Weights of a small transformer language model.
Size: 25 layers, width 384, MLP 1024 GeGLU, vocabulary 2048, 45M parameters.
Architecture: rotary positions, tied embeddings.
Training: a variant of Muon for these matrices, 721M tokens, 5502 steps.
MLP neurons of a small language model. Each row is named by its layer, matrix (gate and up: input weights) and neuron, and shows model dimensions 128-255. Each number is 500 + 40 x the weight over its row's rms, rounded and kept within 0 to 999. Numbers have three digits each. A neuron's up and down rows have the sign that makes its largest values positive.
A block is one neuron, or neurons of one layer that tend to fire together. Before each block is what it responds to, as a language model described it from the Wikipedia text at the highest values.

Election table word-completions
L9.gate262:498554504475468489465561434465471558503520471443517506432490523536515546490507489565457561423466522501448514496510512546411409576492422524499494446494500493567459477494514420509543517507531416529479590485519482491514500556440449517440535527564508471467535503468484511456478498464436478486497539515491532466436507494483584517473526437483518579557485495502475496481512533443501572468559
L9.up262:471559484483492411458496501521486514554469559470510487473562524463506439517499517580472524516529511555492524508537550534517497510459428475531547466455543486470467467540512535587462503497518480518475461568579477502456521508474511505507514587493422499528464432557478452457551500470476475526574514428455458481528505456543471551502536433491521533503528508474450480457449521370411542500501
L9.gate299:461497487458469544486489509544507568469470473506539538443507556518521503469477516536533513462415560465495441516505572496483439518599436510483462474517413528446444550557578517562534555488507460468533465521432545409493475530505489623583559487507598472523474466585457430541480503486490438499425485433515556457530445518432459498522558524466525483516428474488435513498468520483516464496470
L9.up299:477460577478470454471515531538472489521471499486441544521594483533411565495517453553465483453507489504569406455589461448541477521412507442431554476555468508435531590578510465545481503595446498448521475533509537475474487506459491485410515407500493506516557473520454480495474565522544494529520455593512439477498547414522514509512517459496509492480474408499477502544511496536474480487456
L9.gate462:464440488527504449566486502623493607524476481503493505480537515435484488506506480494497521429464505481488533463458606480423436529522469520513541488431499478565525592572535508523460554487587499498518569480444510479528464571539548467504528495532557505499421500447564544514475465482479459472529505536487454470506452465531519537501544480586520513517520512498526453525429552535422546429442
L9.up462:452504465516552501589509511499468536497450510422523566495550533525446484529455553582447490492494563572519468564478516507513460576443536478535451476536479501512531447531526472529510540453618499519584550495499493468553529556472525492441484469450474535465467453442461487539531494551448487499553465488489541477500483470565520497498524468405545405529493470503399529466471587471464510463562
L9.gate828:510455472510514422433502466524440525542477455429505434536507532550513521578429480502469510416540553495530577535456522469511566477475457543498495478553518459488450498452485482576590498535516454464518537509484479480566442461488489530482522498490600491480463486476512505563482510540386415526503492536536551512460456431463527486494506473422566455523469437508436488485503524409500525534463
L9.up828:441531424467419478443483414432478449551442521432472497487519531503445476506520528485474606447564532494483517469464487424488465530567515522433472462478586427532462533586505503527501494550526530520431499465477508492520460487537486537443522483485508496419470461439479575549468401535530478493512456494495517505492466505501534536464544506473565549508510517483535441444535550502518539453432

Mid-word completion pieces
L10.gate62:466562515500473536457446479501554451475512469579524541530469514508449492457476501509542534563476523456492502476497479500462484459556456495536558528453522575484517543561549539492542549471510515505494504526536588467541587548498626431439508592531452522531599506558478565457497445537510493527440492480534533473462492456477490507443550545529544428420492491494538523455457518410542467503428
L10.up62:459526505516469508510494527469499490514455532495497496526535445503424455533412495548526458424544585449500448532501468515415483547517431581522549562486514463537411536491438496479477550482527541476519523458513467539594499538525530515508461529487480456519530451521482511453548385457564536473524456494512463506516496504467470461442520496443480505490463491547564534505467450446542513498484
L10.gate191:473492542521519463545550481433501472522465587463501491535446475433478481484490463485551435478553557476430579519518510457529516565508497461577547535492503563527522470507414450522526550521482456497450524525487515440526500455514403506472460542463563532407437493457441484526452474483544427557540477518485431493426504496552574559565525497487465506529507456508456488505566544541511547472479
L10.up191:530491559539549490514581494502505508562493558493488568613469516443581450482464502538474428486497451533460468475508543488491540491469421565450486566518477537543492458414539567579513498572504468559467580482573506494473507510470439501477537520497501467569478504546435555535415504531576571493519404484502564476474457452533478565492504482532470496502491523438471466425539511489534473463574
L10.gate312:486502491510508547438556525507529433513466481469515505445559507444513509461508484558467465486480541537554516519529484531505569432533487487488529504528601505536521520544463536488426500443521525591581542580509509519564443492468589501488542478548498444538476413545495541510465424570511555476472561537532436466567538447538533491505449522478527561466469412450545432499559511444453475453524
L10.up312:541474469475514481495517499480483561580448491564497498547502572551526499468468521466586488477515469431484487445499428380487447527529448508472523504538449534623463481490505590485510462504481454482499501504523566453505452500513509507474546510466475503544489423500428519468477496484534509459577543523539510553491491437484497472560593537507537504444476546464481479494550520458502517496503
L10.gate412:539546509545477496465527454550475470566471469586473429530565509492526549406500539456507532465461518473542538574502473490446443527531536512502565478424505576521497501509489534458472479550546514511533450477474527493456532569526500459556525518498515507531525496487460536481501554568551482549489562439589441458591525490565497474533507509456546531489523495522539462465440544496529479469424
L10.up412:534449446508457535560475448557487468580482436533489454580458470559519519523530506533533467542424506405548518534454538523506517509542513475526474475462461543453460429474505505552488510528552411518544540541533479493524538497488457476519547519566514517518504452501536421526498495513528493543486551510530569506603474403421516508512480546519483468492539480460514472413436558513473468527551
L10.gate435:457526478567571480522542402446516596491503519493470495528524433538522423489521497446551462418506500540519476434502512482460501499541498495503443524562485542424500535569536416473551487480528521538516411523530483438554510471509541492428597541518503507481497575548447500503543496490543497520519536486499548510458448504522528518484535539448485529464537440413481551525517580479442524436487
L10.up435:455468513464579507457499561464470541538449502475469482576536473479478445509533493491483528415572496472496518484466525558556458505478497530548512561459530517465477544549536547522487515452557470576543506570467527483495532473498435454442506487502550502467481577543514634483507502456539388475491576504463477489470509492566511493513543481488519483549476482502484540541454435470482478516539
L10.gate888:484477479514593467521478563539524601542471551521507482474576418509449513492537482491483439466439498495492427497571507456396462490515485512499494499488492501440527489455452441457501465438440522472486505512534539463457436530528446563497489518511546518495482539448504493553458572499521534559474547484501493501491438548507561504504531600521442517410593456535510425490557519516517509519467
L10.up888:584504494493618480515482495550477579541455442512485475444502528554504490518554542448444515511615496527554462464497498521461481443478470475455583503502436499416476585479589476486437454546514574462564561556474492453496442538443491529401537488504479492454510515510543545447513509486487490502516593493532585475496437477453480439512509511490481511476481507567500510524571455486496468491501
L10.gate929:548563496575542481559530438412566498525495528526508540535527510510527500466652521484518505487484451504489536481489488472436466488523547420483522471486557600480453504482555453498486515510513547553538537554485530480503441546540574503461531524481497517506440472475435514510492525542461450568624552466505501507573506494527621482479504429503500589477471447519489527574477552485463458479531
L10.up929:515598455537608462571505401462485571498473546526448528574452490495495442466527488632564490533495546435401482448491486430486507561422498565513452492476470523512532492459491452507494461475501513552453482501535423459566473458532458546476535388419516514584451524541496510512571472533494462463481483471538485466448531479431517484515491513429549534549585449514555534487516478495484558513441
L10.gate973:450458424543497567520509531545494540531473546513457477514489499454475522474324463540390456438512503494437511464409470506491467525507521483489511495474466448499498513515479481565438438521473544487492500516543519467543562533528550467481438498511537495465453498456452532523528492523504480453479524549497543483545519548466528523613495532465416476429500454481437470411488571481445457466419
L10.up973:497436442531541554578512544500502553533506528453467473523473445463513518495371576599495486454486572479476530510459500517425411442480492542468474525477452457494522465521464480523464468464508500485504510545529499485565513517486516504483428459574470511465500477501483520581484488478445477468529480520517494468481506473437521528506463497519418419373502501516447535401466462546487496437462

Mid-word "er" fragments
L9.gate534:561490419502535492507579493516459526457543539575541504490494503490519456461477447512577560487566509490439493567550497548433521502425529432452488497547501494452502432466506458530491474487545565576503530447578492488442520510558403543448463488578527422548507465540576558517449450491493460553477510452551466450515425468500520562515459453502481556477484486507477559512473538485536525578474
L9.up534:571437559461586511534545498493489489486490505454495475567539541535437450532504537590519537479525461439500503532416555520618452515496497482477544441472519527448465492559492446529442437487467524515532531488498443469470439494552537466488520503484525464493510523522502478534564489576488512518500472434453475559445451483542489497496502470449445527426480512490482477510561568537511465535548
L9.gate684:502517469505465445483497492450442584482479508508470476487524544466498524425513529507470455503454477433587529496500531508491513503495466492535591507512514558476484454480487526509451520402485532480505444512507476425595534487577574517484535502510482524479515491475453488428556514530444508520481487503483550484438525469506528431494511537431541517513579479528510511480500539472409473506503
L9.up684:518454471475509541512473561482418469477464487561518502447499519494516517528466508539507479468456489476513433500457477510539539540519518533483439546506449510541502487514538383486464477546483485512538520582469505475472491552468472488480525511479478487536422520482480606529454481463493419569454517506510470529510490462537506458567563543437496486562492480461522543491539491539541457478435
L9.gate818:560628532479489495464562513453474528507457484481521536463534463575489501501570526495429500492476510445480500544534502500464515518520546402487462443531539495479460501497533496463507494456522516480475509487478492497491543496525447511430538537448467444479511455485531448506545544459434500548528520483561557466438502514471573514611545547540521495479544499435567527466449519483447493495449
L9.up818:529553467456460561448517521459513543487485445506491457472519479478520541512497436455498561578423472538505553494492501552509483514544460503480447524497543525551525542484532589496377464476557446400498496569488509451557582460467473567483444497518424504506481498502503557435546481446522410563497450466494578485529592445467404567490438517464490467531475524506523479523504466498454524519505
L9.gate1002:517483495504591433545569552473492489478554473479530481537476501542473512501540438532515490489528513453544491479552567508546440521512459538499503502540425491505534480465443595478466516580479566521483483480488457492500482577552563462502400497503412459503515470523519585430480517462523529512451483501493553524550504529529494559582513593499489516467470526389476550532483497507469456452462
L9.up1002:492466446481485432538473485518547496510535392478526550472527505527445459470560493501455494547545489534520525472495546534490440481503521448464456495464497497531537515470499523481438527457463478442539482453477545396476480565563566451489441502534487507456529522518476627463556520440465558503425529530471522522501522509451521558508469512511486458458422469498500555472545514513550509462491

Copula and word fragments
L10.gate189:498480453442517481457475508479489527408503543531447508460584530492507489418475568449457536471471465422510521487534477504433482453533525546516486547446503515566550394523526575519485537527482504476530498527526501492500521543504551534450543463570515478495506478517525472550534500486492499485487475507542553447542488443512444596521512562483572532434509612513559533533539498472479462495494
L10.up189:528426484461441491420465510497482481534483531510505514420428532531527456422550524497530529480559541494467563530461442527483532534501529481504500513470531507604468492511473464446492506525523470455501450518499485490534537514477440562435484457504495497592474446507505514445447563544485542535470492482456469523463457464412518477488522487469540538465552546539457514544520451459539484550502
L10.gate272:533566473552480503492500462487534434496491502628511518533488542555501447545551522543436490531503424476442530533507444501514529469514520546470526392520466520581492487480464513497416487485483535518574536520482514504489592522561567525451516570460506550433467459551542497500486473542472533545519475484469518502405518467426457485456553545486462561453468525486520503423497510456534465550453
L10.up272:515546544495494489467458549503483536512523422514531486518480505499510565543477554525535446470552478477507524464519435487535536541459508459581541519594555556457535431481447491527494528537517491486480484609559438464538487507534531449514499485474471454456532432469442586575494558514528578585438501428570476503444547511453436503449517534504491506492496494602515530526554533511494506475469
L10.gate473:477568552456493594473431466511478473475482497507486479539417565518421489497511452493383519515554476489510493435492527520462496511525515485509456510463427580593522469524499433515468529523485375429533564556529491475504514470514569497530558475495527477541494521454509461488481609434543539491551539536515514482449525499547410525516532444525447533469489534556492483560440487473517518458496
L10.up473:511493394488526530469452480531513534409539530489468495518492483500496491602496479532486500511503491522561488508437442555494453422468583513470467473376514524476504567542514434467474507463442498588523462540441474476518578512506476453583516537548481495453502482442467547483569520489556550523500573537446583437526517484437474516469454491566463505522481496516413462519472448473540435570487
L10.gate538:571484516499486489522414487463480486475530526509460469461482540531447448518471453502490550567485492477529461498468530505489530535502477501431477463479545489496546495499399489495470521493519527482548567510568462470508576530472494468511545450530550492440522535576527499498496494529492589511423505511483469452482591493512513607510506410534493484538500472482541511484542499467460461525521
L10.up538:503467535501518453496499431478511503541409482526550477540533467408503477485475462418527478478538448483471546563460562486427427565450486473492444425431456525455458442447451459522503529508502529515522542567487497494520546449476470533447462452518528515504538429485522493479522518439508506562524510540508509582510530567492517506492492486454538507544571453421532474449485548481495552566466
L10.gate561:527541489500486505492556524530521520480441546442465507504578528521507551440607497509499506485517486446503532522501478463534478458490566468498561478434481529527402485514560464460444438496506463521468439466505451480486486504468463420492493474553560510485525568584499508479475557520517506520478539412446529476504543477501541580520491523460444530496525468545571627505574612520523451519478
L10.up561:487505460448466501481514515574535491469422588491516560496451572469573534503477472516477568484461479482478476479498431537504532435460578478555527481498487512502447504489548518551455534471514451482438523517531489545551462510514457511509494562551589462516463501511434494451460592511483488494484513555481506523437459453512405561502467525487511492465493465439485534515534488494459430520446
L10.gate664:442519562514598553509432536448501523540517484495535525593510492507513509490502457500435475504478479516467463553531476481458452533486457522432455450469550485462537469472482559509479427444527439538472517565658556536442526539559491475531548580546542576506532478533538519487488516463522539502497550518548499509560523482501442463568510466515415473431538522563503482589475477488514505454509
L10.up664:518491546482485499529505510511450500537529486499427487471485455499536552513516563528521517487484537456532517482538465462491533432505430493474452510424533522481462493431498515507522482486500485471486532542490542486465526510482456508552479510495557528525507504513480493456496539498460461464410526506495519518544480457479529466568517479544506498476435464482489496464516447488468451446430
L10.gate875:517510481511493546527494479513521515529476532552457487409483495487457438537544508450485518534468468497480509553556443497476523447583514530463466506510469587499532541494408563558574455415459485585425531479562543493536546587538535462538523440492464481525549455504510525558455476493517493522485427515556544473561530509529478492535551533437469503451565532441441467504533506478413493509490
L10.up875:600430496568503496558399522466487490497499412533436479514472583478407429562499527467449512489558479519409527479544528481578500497571472530513417445545487474440521517473501529447475488448538500542503511475525493454454527510483530394523503483518514552502529455490569498508500459562535449436568424476512513535484422436529479517554447459471529466483554526507513497502445459476588507531518
L10.gate980:525488506537457486469502413496442518433513442539477474459387495440439390526526466547464563549498474475495555564466482536485490553454523489460531488439521501461474491534461498523535473522515450513444520481503493438471514554544485484504551461515549477503565408478479545489512496474488499471530498561496375538458570505528494558519536485487550438587554545504526522493531478476470516493476
L10.up980:473526494465466454475468440529413501521559442583512504541500508472485438477488431518406519542547507545454532491467466511391517516533501504418524533482503521442500542477519565514505521500555561472469528439480527497472510535554475570492433531429540494470494506496476514554447525468493514428542477561491450473382573522526511521453526523477459470549528512538520495515431549489504480486514

Word-completing pieces, world/international
L12.gate769:518527519448491457509506511538478446430526527534515503558442502516423509549517456495465501501484487497498433484528516491475535464503514507576513442535594567541513549510510463547432456535560502482478547558522453476545481494477457494480536512472470593490462534498503521471523460546532506516452511513535513474511574511508492526483516527468522464482475491512524478555494487418596527460418
L12.up769:517505437528496468522520489566509504476506524478542478485498534497428541622582554561501511555464501474475470464495560455466473567549478467559421496454553527493505474536499459447457550518517534511376492498493433559531509522492506507470559584548481553555553458496536546500477488495529521584480462442480469523492542454513491500527557477506486469534488493469517476633487498508553519436524
L12.gate896:500478524533484454560521520475512439480485541551515526531493477451456500490503500559493546512516474470539456511542448478500549508503438581512513483470616479486521573543551569556533526487544504465538489475525461518535490433504529538535473514399498518534462475486484479417488491500477567543536526511517439519453480443427458486478587440509476475515470566540465530482457517428437560437515
L12.up896:515473484444411482523416484494541465449457528571507499465473490510460576560526581549536483528585464501562413543524504572497544467448499473496530490443505525534493562547525501506486470537502520500500543522513472460545482499462562481591513534493501504480470429489542454461485484504486559527495521478508470537524554474456408477540463480482546489485477465512529490547468452419526535483470

Mid-word "er" fragments
L10.gate88:566499475532475501540402461439509542533487436562498455511523482538467489515590438426556509563548460449463541494551530423479487480461563502545544529515514500480463486500431529501524457447492482489467570496508476564556469482464463447478471406501527504452550503539516499553510485515470497456469437503501522529473495571533549547477530498459502424457500486479474533458531515526499572496501
L10.up88:542506489448474532537498477518497501433472461460474438426496553515530514467455533489520515478472536415516457520485453509486504474523465478588545505506458481542511527526461504509429577454481417508536525535559408502583450487457518514434484458481511513442511411469532416491584558521552552507539506535424496558471449521471489499491544571471451537500504513443476529497519539506494541407477
L10.gate429:503473545489493521441543417480496533491486495446469527508495512435518453461567411538466546493455507449512527467487548532467447570478472476447507534449469542476528535486449537545461482467535495496622516511516463469585564479551491522528474558549542539533490433537487468465517559450445486515477529492531518485488508570509433462506492517493478480509469540491543511514479528477418503509461
L10.up429:470507550535512484460529503532468522477449448441553498491512435551535566507542456527412559486502485437507435476498528447483424483455453534508484491532481558526494484463443478512507500490515480521556518493497478440515573582536512469491494519574516548436478520543459490479458515503493513440462480533481507509448531559457444461428476538544461468491534489505531517552499542459495453432488
L10.gate560:509522490525554488542452487501396525463487438500510502495465393453532552500532550478449532503564458459493470496534524490560400546495529487539464500510488485565527499538482455491369472469621514428492533522502567506493482574467489517483537503510516438520500481483504522532500436483461482557549470556483510531549433503540439470572576479483520504463423560447488464490558562490541465451479
L10.up560:546549570513507530549461510487417493518538507456486491508451456552529549441491495506586527523485507508472471526499524520507505609490516464550530475450518421515452512479483522436445525530479386571508585523459535552434459482559415552520517466482517481524474480461499502482557562540460427537496506537458475443487483473521515489495510435517443554448437459417465560489498503499551491550541
L10.gate569:497492403494599406450519472457518478477556489527515538519519508517466475518508508397409422532506406555462485478549527508544494480555446517505412519542507499496521424481541429527502491448454528538482551510436510448484542594494512481456454462560483516466464466506480492560505531491553483539439459504510486498509548500459482463558531502487513511466511487455490486466495546546470508473460
L10.up569:476504505502452519544483459502458578526465479520485534462544534408559484421519447546538513478507543495533498502490494543461441538477465554506468487523465517456500472571461551478428500451523476420469575468524415524482506409537467516494515515524469451529452500554519574489532448524502463442547507492495463546510534500526463415530525506459467483483515456472521487520407467493486461543493
L10.gate576:475490500463542464534536503551513503449488538469472533451523499527477487470475403460477475522502488560491523457557464477506532446457494465492548515445563533422450496503492522461526507436466464535515401511513426514489499507479438500463435548439496458505526496501477455492441477443558475482465473437539522531538493518584528473479492514495506370476494436496503395503516548505533547491470
L10.up576:476574498523461508455504508468453469455486458468522511482492520515480559495518504442498413495549464503476483483540469487519516453508526471462465445458505497477546446553535451509527513448526464420454529567527476428410497461530503527495481514536457496454482482475544517535440515413420459592576403460459444567477545534532494496421466475489490391464519547534547441483499506566462582469527
L10.gate741:477495478535482528514484520526523513508497462546541484529601541522450488510410493469520488541526509491500518457499512593518495582498564562549527433542558559550497447510508438543488485551528464481545476448556530438470537457459513511493467523505479493459524491521509429457542511459525484525492451479499483523463551576510507474563528527421479429526503528423557479520495526498527499530478
L10.up741:439462528488465518476534462455401545454463478487480467478437531520422514574493497446519506471467484566544463469483512492498520475504496477512520565439507473482559451541525497531519485478602432462577462579528470484545418453508503553481525487458472515488536434443496555459550546437500472543553458477527533429465491577510514487505476514499510433503518491444537478477437524509568480486477
L10.gate748:510489475475494548504455480521481509458471450444513461527522543506478440537547556439571515568455473575427548431525561496521489436498471474520505456414562537495454511473456452487505486522471518503485507539508494439601501478512583494553517543510469486447472447528522585445481490448556522490469472483501441553451532456504473503479501538549467495468488544453517527453503538425501568507529
L10.up748:443496466464515472513481473495515575515495460464521513472490535482492542481545505501509499541524489493503513390503451538501487475480492473459488494563555607490511513502541527578475493443530572466527534503513423443580559484436522458437512492495504489509473520477405528489479459449421487540425451432509382453500567519516476536450513497423534544498541538436522487524494550488490486475505
L10.gate914:432547555479482492484449481474517488494531478485577463486490531441508502528470510500550518419587455450539559510436531462505494450512503507568485482481469528445496498546493483528533496489454505508482481545484513424460472481498497509495464438534505474465521526479436439443523507579472449565472522554518534452522568490506470535528505575441507475484541475514499498444450530518467468562445
L10.up914:499514531512453556439499523484504563528478524524573498557437498487427490510529469496508514572525462473461406460482483473506562492469512510469480424477554505499464470486590483457522519453568449509534520577537480504538467527468458545470571502457490446509508486503474489493471549507607534512536436537547459481500455451483521524534417525556415549461463547521530508578510530485542526521481

Office and government titles
L12.gate109:587413417524496501533510446461482427623524460562435444552610452505519492568476527481555516510415494483512475487561446477481452483500490448554483547567531524496555415445454500529541517493547538484487524459434551478546472487456533473468509472548467519495513460415502506530559497459495412454500551501504536531519454462543478405510473505470542556485485516543569491451548548487551484486475
L12.up109:514531413517513448511498500458446485450408489582563512469503474530460402533504623534430434481520524604542563509436546504535537511452447427577484523480452535516498543459494464498517555469518497419501556493501381484559497554492523507539488621502571526496485501548527449562532439466478505488526473517529485498534470533525484520494509497482540474473572501490456485421524522460485500409499
L12.gate406:449452536470529514503581483542548557533509518456493384485498495419459503534474486536435527533543550431460436508519483458532471550501486453565502541493494533514474487484514426524453512469489470508456482493443528496593502483446565509479469480512510459467470476475494554485468440433555496590456517510517529475501433515548474492464555446464547477530454533424482551492448475468546549465485
L12.up406:384466481511555485545541499508435588533557489481487495486519520449524506510501543512484506445519532414502538495497579488447454538518523495518512530521459500457520464562543481498511530464561418446492488473547517549527522485528566566479490518430486470437481454438416536570549433522530513505459535540444524529495526434523533475515558492537512511596441488481505578489492485412556568428484

Compass-word ending fragments
L9.gate37:484520471520537551484509488499508466507469455461505519556529527529521491495479472466482485472468468585426470491562435553460530501493428516544481498522531543490517505524442467465495518481469416513542440533507469546461553447483480540542491480496512499429502546491433513576565427554395445523445486533511508489500520465525571532499491548522505554444483567467531405518522458481532585499495
L9.up37:535508471501552500434434534520550479522454417462450577466524437581499465504471479506456492493548553544473515469522554475495516504504476499567397510502505497466466533544526499478602558491528501502468524520532532527513525427549528426509469483499534575456476546502479538512524499617472447485500539554490544534412500539528497492415524442459486551480567521465475480538504469506486460455500
L9.gate332:461555643511513489487505480521468453516545446444463586533527519508459561518498529511488466532498450492445492497514468526485476443503465462473523434523558543508514541520510477421540458512519457591488556476524490488580527489517489516488514507529513502445531568436465491550483516480480546493502514451450521460476519544529516480481524492499462478485518519420553461534444500476523559537487
L9.up332:462516453438489526517501457513554469534420461459520491569469474560477583487558447466487541533593491579506493549487444505548551492443474544473528508482461513551483502504425601537428479486505482538521427496556459535401488452527553532515524532518526536468560461473509484435507470545506476456539576566516507493483589505491472444490469497513548520478484525526445515561490486422531456501494
L9.gate696:491550475497529443521452452461542524527409422405453495485492414509482493530522553538538437464528516481455442478502431523455509460521483525441505457475497498494524448478472520477483471518492551506445448492487474425502551486506517465486516510495444474477521487537497453501582565473515522521421470545461485542497499450528434470472458467571478474457503517463499507489472495517448449525445
L9.up696:529527487457524458437518520449509514535486462480352479472502563481496544469510437487523483500569491502491495480542459498421451509477499467455557525486472483530469496534490501495546524500536484506560529500488522479464493439524494504503464466433491538486485525528413457540522552438467484539550510493550425525520510527511485471430517502554588455481478480439475466498477479492493488501427
L9.gate944:516487535519527593507429569524402518513491506527494470514517470486477553472544445558495549415510499478425508516472422534520535415535480476472582498418550453467415469494480484477488400521494475502535557537521491539465512478513524435440550538465435543485501501448508434528516537529499537467422593510565551433507450492471525465524500574500498523486521555535471510438498512529487521462428
L9.up944:513510545516452524558466497565461496438499505529571507542461473422481597418560474503520499489490543480493477595494516509534425475524416510471571430452554549491525450547549535403453429502502483399457476545526519529555522562446505409484542524511480484529454488503523504551553492559506530516511545554543502482457518475482534446472530518452500445455549511489553508549475545478430538512463